{"num_key_value_heads": 4, "vocab_size": 8192, "norm": "layernorm", "tie_word_embeddings": true, "max_grad_norm": 1.0, "batch_tokens": 65536, "dataset": "wikipedia_en"}
MLP neurons of a small language model. Each row is named by its layer, matrix (up: input weights) and neuron, and shows model dimensions 96-159. Each number is 128 + 32 x the weight over its row's rms, rounded and kept within 0 to 255.
A block is one neuron, or neurons of one layer that tend to fire together. After each block is what it responds to, as a language model described it from the Wikipedia text at the highest values.

L6.up953 [108 151 133 113 120 163 146 190  89 132 102 103 104 139 218 121 151 116 110 158 131 131 146 129 108 131 220 150 126  50 106  97  58 102 149 125 174 137 157  89 125 154 112 128 132 110  73 174 147  93 135 130 115 110 110 129 160 129 152 111 125 214 118 115]
Responds to: Joining punctuation between words

L14.up156 [161 147 205  93 151 157  80 159 103 114 115 196 129 123 133 113  92 138 111 130  80  99 147 121 108 129 129  89 122 111  95 126  67 175 127 111 133 153 121 163 132 128 123 168 133 114  84 125 126 144 216 118 179 159 170 105 139 153 168 102  91 132 203  91]
L14.up176 [ 42  99 185 110 138 158 103 187 149 130  97 119  96 152 161 117 122 127 149 109 102 134  92 111 106 129 115 120 109 141 124 126 105 143 161 160 187 196 124 124 118 126 121 146 124  99  97 125 187 149 117 115 196  69 132 117  57 168 126  87 125 126 178 132]
L14.up201 [138 119 105 145  91 146 114 144 149 132  94 129 139 135 118 106  99 142 132 152 121 146 109 173  78 160 165 145 118 120 121 147 155 110 154 108 193 158 124 139 133  83 127 145 115 152  93  77 146 207 136 134 141 133 128 116 152 158 168 114  62 157 144 115]
L14.up203 [ 82 115 146 130 139  81 124 141 139 102  90  91  38 136 153 174 164 140 146 157 115  60 111 127 107 129  93 103 128  56 107 153  97 199 202 124 186 180  93 150 115 129  85 119 122  94 108 152  75 172 192  68  89 141 110 122 117  67 132  98 155 166 156 139]
L14.up207 [ 97  95 138  91 138 152 141 103 109  62 162 127 117 122 184  97 119 201 130 129 176 130  89 127 108 126 145 107 122 121  91  94 178 131 152  98 194 161 120 166 100 138 155 111 185 145  78 155 171 149 124 136 133 135 174 123 156 117 149 155 130 125 157  79]
L14.up276 [165 145 181  99 111 108 122 155  79 135 128  55 125  72 173 136 144  67 223 114  98 111 148 139 131 132 158 111  96 149 157 149 125 147 141 119 125 157 132 139 122 121 136 122 163 112 127  85 149 103 203  88 168 120 140  69 159  67 127  99  79 139 147  60]
L14.up337 [113  72 114 113  72 146 113 134 118 116 154  97 119 142 138 122 115  78  81 164 137  69 142  59 119 182 115 134 110  87 138 113  92 151 173  93 151 140 118 120 126 142 125 132 179  91  73 151 201 107 146 107 122 146 133 103 190 156 116  52 122 135 185 119]
L14.up428 [135  93 173 106  91 182 137 127  77 186 132  91 115 118 152 112  64  91 109 172 175 137 126 100 163  87 159 190  83 136 133 143  88 142 178 130 120 126  99 109 107 154 155 110 139  88 117 157 148 144 169  88 147 126  96  81 155 179 197 122  97 134 115  77]
L14.up459 [116 115 163  48 128 102 122 206 109 144 133 113 111 132 157  71 127 129  86  69 140 116 127  94 137 105 119 127 135  59 121 134 118 185 143 140 127 152 170  93  73 120 132 108 111 111  97 100 130  97 236  94 163 129 140  83 177 151 177  33 144 174  95 114]
L14.up502 [148 138  99 180 102  95 133 103 105 115 134  95  98  95 151 105 156 111 158 118 161 132 125  74 190 146 184 131 151  83 147 159 155 158 168 164 144 137 138 121  88 108 160 146 187 132  99 175 171  86 173 169  96 126  83 116 131 142 154 116 116 212 159 134]
L14.up518 [141 177 156 146  87 177 149  96  75 180 118 173  84 170 185 213 194 107 113 108  47  79 118 115 153 122  88 169 144  76 113 135  99 172 157 159 123 139  90 167 134 219  97 108 141 176 112 166 133 175 142 141 150 153 158 122 114 120 157 130 119 130 148  91]
L14.up541 [157 116 153 128  87 140 162 157 169  87  92 145 131 129 156 158 169 136  86 189 114 112  70 130 167 112 152 127 118 123  71 127 118 138 147  91 164 113 136 154  87 160 125 127 133  92 101 131 181 116 173 102 152 151 109 119  95 124 171 135  87 158 118  64]
L14.up550 [137 137 176 146 112  88 108 138 116 104 219 106  54  82 195 171 119 127 113  95 100 123 139 133  89  80 159 135 169  99 155 118 154 120  97 143 174 128 154 168 103 148  45 143 146 139 147 100 135  81  92 140 145 150 171 130 123 150 163 110 153  84 141  93]
L14.up598 [ 91  97 146 150 157 174 122 128 135 117 109 127 117 161 153 140  92 117 129 130 157 112 141  94  85  74 127  76 137  46 191 152 114  71 141  98 102 108 163 115  81 130  88 128 111 153 106  98 161 151 126 134 150 114 103  66 130 162 127 132 101 194 126  82]
L14.up695 [118 141 153 128  85 164 115 136 119  97 116 118 113 106 228 145 110 118  96 131 178 164 141 114 130 144 169 107 152 103 114 177  81 170 112 136 122 139  99 142  70 117 132 138 155 134  85  79 136 126 141 127 187 100 142  60 137 124 194  86 124 144 133 150]
L14.up1112 [133 102 156 137  76 129  63  89 130 117 129 167 110 124 158 124 139 107 153 124  93 119 118 130  79  88  92 119 153 147 108 146 115 148 153 148 207  96 130 123  94 144 111 157 130 116  96 105 160 152 129 109 127 149 144  55 123 160 106 148  86  50 184  89]
Responds to: Negation after auxiliaries

L14.up269 [119 101 126 199  80 169 113 125  60 190 131 128 162 160 127 158 111 150  99 200 100 135 140 130  92 151 166 155 106 118 110 120 106 136 158 102 135 143 133 106 103 162 111  96  90  80 146 157 113 142 125 165 110 117 119 120  96  74 142 119  94 144 112 101]
L14.up375 [ 77 133 127 171 146 131  89 153 107 126 161  87 115 163 152  94 138 148 128 190 197  83  84 110  99 173 161  85 138 133  83 135 126  60 176 145 153 111 125 108 110 111 171 150 147 145 148  90 107  96 152 117 111 166 181 124 151 100 135 132 113 160 163 157]
L14.up527 [ 77 138 135 110 106 108 159 143 121 135 185 175  87  81 132 156 112 122  77 164 140 123  93 130 120 111 130 161 154 148  42  73  74  83 136  76 151 127 171  74 109 175 137  88 123 176  93  75 145 121 123 106 101 109 131 109 112  49 133 101 152 148 106 163]
L14.up553 [125 116 134 160 148  89 126 175 120 137 134 106  81 108 161 127 150 117 131 193 186  97 129 118 119 104 142 102 110 118 122  94  71 184 207 108 138 142 156 136 121 164 107 112 117 107 124  95 186 124 127 173 117 198 100 110 153  88 138 151 162 142 102 118]
L14.up610 [165 105  72 138 124 123 188 176 157 109 126 128  99 133 128 151 176 115 135 121 140 121 171  86 100 150 213 123 117  87 116 164 133 172 170  67 141 131  83 116 109 113 118 122 151  86 182 153 145  97 106 121 149 127 137 189 164  91 166 119 116 145 126  71]
L14.up653 [127 132 154  65  61 151 133 191 129 172  88 149 113 157 144 143  74 133 143 150 159  68 131 125 117 141 110 171 105 114 130 135 108 120 132 119 158 116 146 116 125 111 114 102 123  65  78  30 116  87 177  92 134 111 135 105 107 122 140  86 117 175 148 130]
L14.up687 [ 97 138 140  92 123 123 102 150  90 145 158 143 115 115 122 130 133  71  81 156 165  98 168  83 168 144 129 153 152 126 160 164  75 185 173  66 102 140 143 105 138 128 139 132 218 111  73 110  70 110 115  99  41 163 131 112 148 102 128  66 160 162 176 104]
L14.up747 [ 69 104 105 125  23 112 110 134 108 189 184  98 123 136 133 126 179  84  65 146  87 121 101 129 129 134 151 218 124  90  77  96 114 128 120  78 173  71 186 104 171 131 129 166 143  97 114 116 160 115 178 162 151 160  99 103 178  95 176 124 139 147 136 102]
L14.up770 [184  78 152 160 126 148 100 142 101 163 132 150 148 114  74 131 145 142 108 140 151 107  76 104  84 136 143 141 171 106 117 132  77 131 143 116 190 112 102 140 171 134 114 107 162 127 115  68 166 137 187 104 147 113 124  96 184 156 117  80 134  93 148 102]
L14.up896 [ 96 163 133 102  55  73  76 178 161 108 182 127 109  42 178 109 146 139 127 134 134 157  90 108 149 190 171 150 120 112  97 121 141 190 132 128 109 178 139  97 155 162 100 135 177  73 156 109 121 123  86 103 116 147 141 172 146 127 125 143 133 178 142 138]
L14.up969 [130  94 112 109 132 120 197 115  83 157 120 108 164 146 154 131 130  82 123 141 107 118 113 106  72 159 157 153 171  94 125 147 166 100 164 126 161 138  82 159 120  88 129 117 150  86 130 112 132  76 150 107  89 146 126 143 227  27 189  78 139 159 154 124]
L14.up1007 [147 162 133 103 124  81 124 146 114 176 130 139  88 113 132  88 119 118  55 145 169 131 154 124 169 166 111  89  55 104 152  89  75 132 136 107 131 121 179 119 118 152 129 118 155 128  94  94 174 120 154 107 101 130 125 113 173 159 148 105 120 112 145  96]
L14.up1013 [180 164 152 152  93 104 102 118 151 152 115 134  86 110  96 104 118 140  42 195 125 151  81 114 148 165 168 190 105 110 116 131 102 105 122  70 121 122 127  82 144 131 131 142 182 156  71  82 128 120 142  99 101 169 142  87 135 132 182  97 165 163 138 136]
L14.up1111 [113 119 137 189  99 104 163 122 121 189 121 150 120 201 111 200 121 132  90 177 113 101 157  86 117 108 148 168 111 111 131 139 148 179 160 132 185 129 125 175 157 100 115 132 119 137  95 138  50 140 117 131  97 169 119 145 141 104 129 154 143 200  88  89]
L14.up1128 [140  88 111  45  69 131 126 201  76 146 130 126 118 130 129 139  99  76 110 190 130 115  88 132  89 176 164 198 136  94  70 169  94 112 156  91 145  98 112 108 141 144 157 154 133  86 101 121 177 120 181 108 161  80 159 117 160 100 138 136 189 141 180 116]
L14.up1327 [150 119 157 134 103 151 147 172  99 182 198 148 147 148 159 146  88 127 105 143 119 147 120 110 114 116 135 117 193 137 100 161  93 160  94  60 130 153 120 111 161 128 129 108 112 129 114 145 150 127 107 100 130 120 120 127 163 150 123 102 179  98  88 137]
Responds to: List item separators

L6.up1017 [153  70 165 110  82 130 109 141  75 176 130 113 136 174 182 127 123 139 127 138 141 169  94  98  78 169 114 134 136  97 117 130 131 120 133 165 124 162  87 100  83  99  95 108 134 187 139 118 173 139 198  73 166 129 105  53 115 103 180 128  91 108 152 135]
Responds to: Slot after auxiliary verbs

L11.up174 [176 100 149 103 140 112 129 147  89 180 179 140 105 115 110 118  78 130 179 134 174 179 114  83  80 168 130 128 140 107 108 105  52 144 113  59 109 139 112  72 135 121 134 153 107 142  77 120 196 100 178 139 125 112 140 139 171 151 182  76  99 112 179 150]
L11.up310 [119 118 156 152 126 126 116 142  47 105 160 140  68 107 189 122  94  64 140 102 145 156 159  93  82 165 123 146 112 111 147 162 108 104 165 117 122 158 118 126 152 119 150 170 164 141 120  51  92  91 153  83 102 106 205 115 192 137 163  92  69 158 181 150]
L11.up720 [132 133  78 154  96  81 135 159 120 106 174  90 140 129 135 142 103 113 106 152 178 102 115 118 131 150 189 193 138 101 136 136  95 168 155  81 115 113 121  80 130 125 142 169 169 164 122 129 165 118 142 137 127 116 190  60 140 137 101 144  82 136 144 103]
L11.up1194 [100  72 126  99  36 133 114 137  66 169 142 148 154 129 161 118 107 105 132 161 124 155 115  94  79 131 180 159 138 108 128 118 100 140 132 131 141 171 115 100 126 118 125 126 144 119  72 138 156 124 159 115  81 122 132 109 165  93 205  49 119 148 170 131]
Responds to: Pre-verb slot

L11.up267 [ 89 107 140 167  88 114 113 140 139  77 145 120 158 108 131  84 126 176  96 173 144 187 126 108 142  96 155 132 113 146 137  82 124 118 177 128 112 155 197  53 170 133 143 162 147 160  35  91 155  87 134  80 103 198 119 144 179 126 138  79 114 171 183 101]
L11.up1126 [127 158 108 108  73 167 110 156 125 104 209 123 142  89 110 137 108 121 147 189 154 149 141 113 159  98 137 161  85 135 107 190 113 163 149  50  89 130 119 102 118 148 119 165 132 131  95 131 155 109 111 145 120 159 123 152 189 115 141  95 117  77 175 106]
L11.up1144 [155 102 141 123 136 131 131 203 116 160 173 118 147 140  97 107 112 154 101 147 117 163  88  94 101 204 125 157 153 148 119  83  76 141 114  61 108 108 157 114 213 115 172 103 120 124  75  87 144 128 155  93 111  88 165  38 176 198  87 134  86 145 174 116]
L11.up1302 [ 92 112 147 115  93 147 170 131 154 208 175 178  98  58 125 143 151 141 151 156 119 166 111 106  80 132 111 144 130 144  89  99 148 114 195  92 166 101 189 122  97 176 157 109 119 151 106 130 161 125 123 101 112 190 145  82 128 133 143 153 127 148  98 116]
Responds to: Binary coordinators and/or